python train.py --norm="rmsnorm" --tie_embeddings=true --lr_mult_o=2.0 --beta1=0.9 --warmup_steps=200 --decay_fraction=0.828
MLP neurons of a small language model. Each row is named by its layer, matrix (down: output weights) and neuron, and shows model dimensions 0-127. Each number is 128 + 24 x the weight over its row's rms, rounded and kept within 0 to 255. Numbers have three digits each. A neuron's up and down rows have the sign that makes its largest values positive.
A block is one neuron, or neurons of one layer that tend to fire together. Before each block is what it responds to, as a language model described it from the Wikipedia text at the highest values.

Description: Location-linking prepositions. Prepositions or separators right after a named venue or place, introducing its larger location: Kemper Arena in, located at, Quenemo, Kansas.
L14.down61:151120155099177136161085128114146109148163105112104073117108123142093121114133206119103092153114107119126186108165182134137121117106118173147150118131129186103101095124148115132123093133135114126112157126150123140154165107128114101127119084137166146076127143137106131149109124146088139135168109136153122103150118132125142127155087122149114141155085133110132138095136157146099142149136
L14.down72:129153133153137164151143134141113171095140111154113168138128111145108111131134154128083126100092130095141180144114150127132120166118104150109149133069159090195142111120108123118099202092133113104138146089111106137156153129145184109137126121102144155125089113140148126117193120117122140139156142093100124112139132130168074172111120131133138136105116149169157127118176180125130091108139
L14.down150:093112113122126143135098164124128163149116117134119096143119108100108094117103126128108099142134164154121119104103177130143140143133165135128168134152138109143126110145160129095129112106139111123139098091100119113153127153136143135168160179133157116133104090096117138114160140109131119123057148132100157093077117106145101161134122117142135110080155098121116122168119138184116110137077
L14.down183:117132151123132147154147146174118155099119134128157136123109135118145117162118138117124153121138080140143135126078113174135129149139164109133142133146114137131104129131090111109158163140147119083116145093105114142094148148123134169134129110112153127163137126085135131171132111129136116117151127158103138110125127149141097099127073095119136141110078110175158152130167142125132128093161
L14.down445:161119119106116103121155119108083100161133170149100137143114164109106136140148103150112141158118097147133104156107135141131121135159119125119136097146117125133151112155125152142120168103114089132156162150172189134140129161095137136102110099132133141146157156151110128175166152177126104110133119116122130123120107088103095131100122128155160112150109123182132103122165156119162158156155
L14.down446:141115122134082186127168127141125106112099128101142114138153163098124105126168132159138140163125141089112115124130095125132139130124116127056103106093139125078153130132169133181153163062132117113129149119107105149153133146142126119104109110138135147101139137118123111096182144108172099167084095167151136137121103130106110108143177135133136106124086120167113143098124115126114129138104
L14.down457:126170100170135141111098142157165125162126119171111116128120157114158093101118109097159108129148121095108123139136165137147118153055092134137156084162117127157149114118135124089156153164161122150079120146129147144119154166093124113120095131144140145161104124103165148148105127105138135159110157127110166156060096121099119129122111125129161137130085113125136113121172162143130101125107
L14.down511:145115131125131126146140104126131147140135104120146159093127142147148143108143108116134146081111145147114141115148125065121097149156103136152150163114175102158160135156129114133120147116160178138143104119159175107144128108116127139112133152102128162158156171092142108137101096118140129145117123092158100105103099153134107134111153124141100146174159159116102106110150175124127135116161

Description: Start of place names. First token or piece of a place name (city, region, venue), often after of, in, at, a pipe, or a hyphen, e.g. At(hens), In(glewood), M(iddlesex).
L20.down447:144165136139089119091124143096103157107105114146122130138161102132108102129154094116100148097094102115119135164130126105119134132143095106113114149111135120146140123090137117130139178098130088132149140179130142126149101138180126168131122120163112168114121128111143133116096089084114149080101132116134101151102116120130147140165147168133122147162120166127135116155130155133148112142138

Description: Relative pronoun openers. Mostly relative pronouns (that, which, who) starting a clause right after a noun, e.g. "factories that", "properties which"; also first pieces of split words (fl, v, ren).
L14.down20:125127088114141155137096166130131120129118152106128107108094143148121150153170161099118136106130164147147159122127148166140124117096119152131109137126149105124130132134141113156092180101160129110160137133078126073112144082137112078134122113115139088092144133129096128152159117150127124113138124169175147062116090102119148190147092133162125123163098142136152128127117114176164154141128
L14.down189:081106122097145113140120130109153114132116150156125164103106127128140160141105113109144159100107128159131159144131103109118125121115119126137129151128099104157116167100150127144138147125136103158074114134111088117136126108092128071128156125125134138121129135142177153121109124111151091122153123144141099155080126151122071202116100151157111136133147139122125113135116146098108132141146
L14.down199:146145095100161103131144090137123112119090150160154156109088137130163132112100091105105142140111107100177153138155136160125123140113115130126123107144158173130103101118116128139146125168163090099114114133104137124107138130146128138142140126133145144168158135159123145097110124136129137141104149115092136106075085107160111144144178096095142123144165099092136132141153114123148128160096
L14.down259:129126116148133115088134098120105118126135132137093133145121154140088117101143173145108168152135128123144096103130087125091107125141121126133111121143144106123190123126120159153122111169116093121127126138100127134105138114085110128170134117112096104136131122124125102128142131137147125150168167137132133116114127164141144142134145122084089146109150094170126138110133130113134083173152
L14.down280:141125141153099123106122169099099067077136152129128129150149154131112152108145138122084185144175130146072136122187150100159106127092079118116111159150104125132133115171114099153083108123101109117152149127133115147081114088142135169144119111081126176131124119114143096106142173162100155140155134128170134161129093149173115139138080108138118109106122151131134130091146149135156136120154
L14.down530:124122119118113117128076168144134075117116119123146137124109173117101161147172183113133131166119140108118120160173178138147169143127138091127134153104147119131129162084120139162106114102216185158146148161114106131140193141168116130139143131087116138119096149138180147110106143113106110123106148168125148177140162099158122093158094180107127115112162161132135147099109146138129105145122
L14.down653:132118121104125110139101123118114161118129095137094137139134157137163128132131137133144126139162092095196148117113098168124149124147095101132132114168103111147101102097135118165086090109109112150145139134106125113137111124153109128127166104117100140125103131148156154148082136152134120114186121113119114127174127090134138118142142124151145121091130139131110151103141140138111134140160
L14.down669:098130146086132125116111099143121144113121152131218135143147159120124149173150069140166133129095130087126065127141151126131160141097100098126085090130130104134149154155139132142124113160089089161150166120139141113132112106110118128116125095089108137122116100192103145075181132138136150111165159120119138153133129129126118197210120136113136130158088149115105138115164128148109111163113

Description: Predicate-opening verb slot. Auxiliaries, relative pronouns or adverbs right after a subject noun phrase, opening its predicate in historical narrative, e.g. has, have since, which.
L20.down707:132079142115142104188123162110124157150136108143178147122148138117133078147164098108125087139116145064158142141147115126119096113140096154099159081124181132141108128118078121117120108168115119118114126123138114125138139094101131116124109150098096124170102158116120135100099127146133094162143120099144143137098106132101134158168127187119123170141104113143106139137143154100123117094154

Description: Clause subject, referring back. Pronouns and relative words that start a new clause as its subject and point back to a named item, right before a verb, such as It (was), which (earned), that (depicts).
L22.down57:168141108135115088124116113130150119122099136137141105066148136160132154129098106122094080133095092161084128129126146071143131114165121118134081156115095111123118139164123135134104100119123083166105161149148092129108126147112134120100070135141154107129136143147154144105103118145105143122153112128112131120172148095119124119129111092146106131162073195105183101179143114122122173113157
L22.down262:136101109133116061119150124136129118132090152115149102116058159105120147146179124141091143157133134143119099139130089117121096139094137134134126108119128103152137160103147119142168106148146105127135121114110114116143136096131138110134130091177102140138135133117119140135101112102154078109111121119094115107142137107094119129147099102146129131136127170095120152091096128142092143172116
L22.down351:115134126168156117182134122154087120131108127135129154150094105086134114091150116121086138120114123161114127121097138168137130137098124140137131147138136155084139150145097124124167135161126088149141066095150128131155099121126103136102142108127154130142132126131158119100119138136165122135125146089108104146181088165109102112137142132140168114128111111130170108165088118141156140101130
L22.down407:140119161085156113100171114165159143111165159160102159171131129143126141139131114146097128099088170179153104138165109099135090105116119147130138134116128096150114158144103104105121126154113120111135130132117087143168105115112121090163133136113104129110123090163120148078180170125140099131110120133138134160142107110150192109090123127164128116143129121176147142141079152106137122111110
L22.down477:115075125176109112095127126131130147181119127122132125120150151114116120174114176143136150126120134146160125128161128151058130121123108117140127159109128165077094137106101138118161125094139111115161131144114122109161133133159146135102125153123105151120127132146132105169110127111160140112140093105066115112144149130149103101105134159121139137104100161126138099150109135138120089142145
L22.down503:163112139124124153112111112105140153120122129110109124125137125119115157140136147120117127142114114134140145137133098147159106116152156107161133137100121108110091117142109164134118123132126112109125111144118177114165155109087144116136130096112146131122153113115106104138124107128111095114129111162051104115127143110124125133127139147147122132144154081152138151103121065138178067146141
L22.down629:148130164110097141140102113084147136123166124110088147122148121124102156127113144146135132109139128157163161110129147109140125127125148074095099133116110166121116141121142197125117134143123155093150116133125093113116164155106102140118129125131128108128134166134126135145157111120116148134108160136052092147154169124155109158103122149111145170159125143091174158088113087092105100150126
L22.down663:128074144134100153112134144099102106165095117088130156138100138112123108123090171116162090111156121110139142163158106130125113098128147136140110132134142111141104122120126135154133108144148100146123188100086095135113171091164121131128126149126176113133075151151061088121132119124118136131126130153127099092162123104096139141146112085113124129094172119153077173142135138138098133118157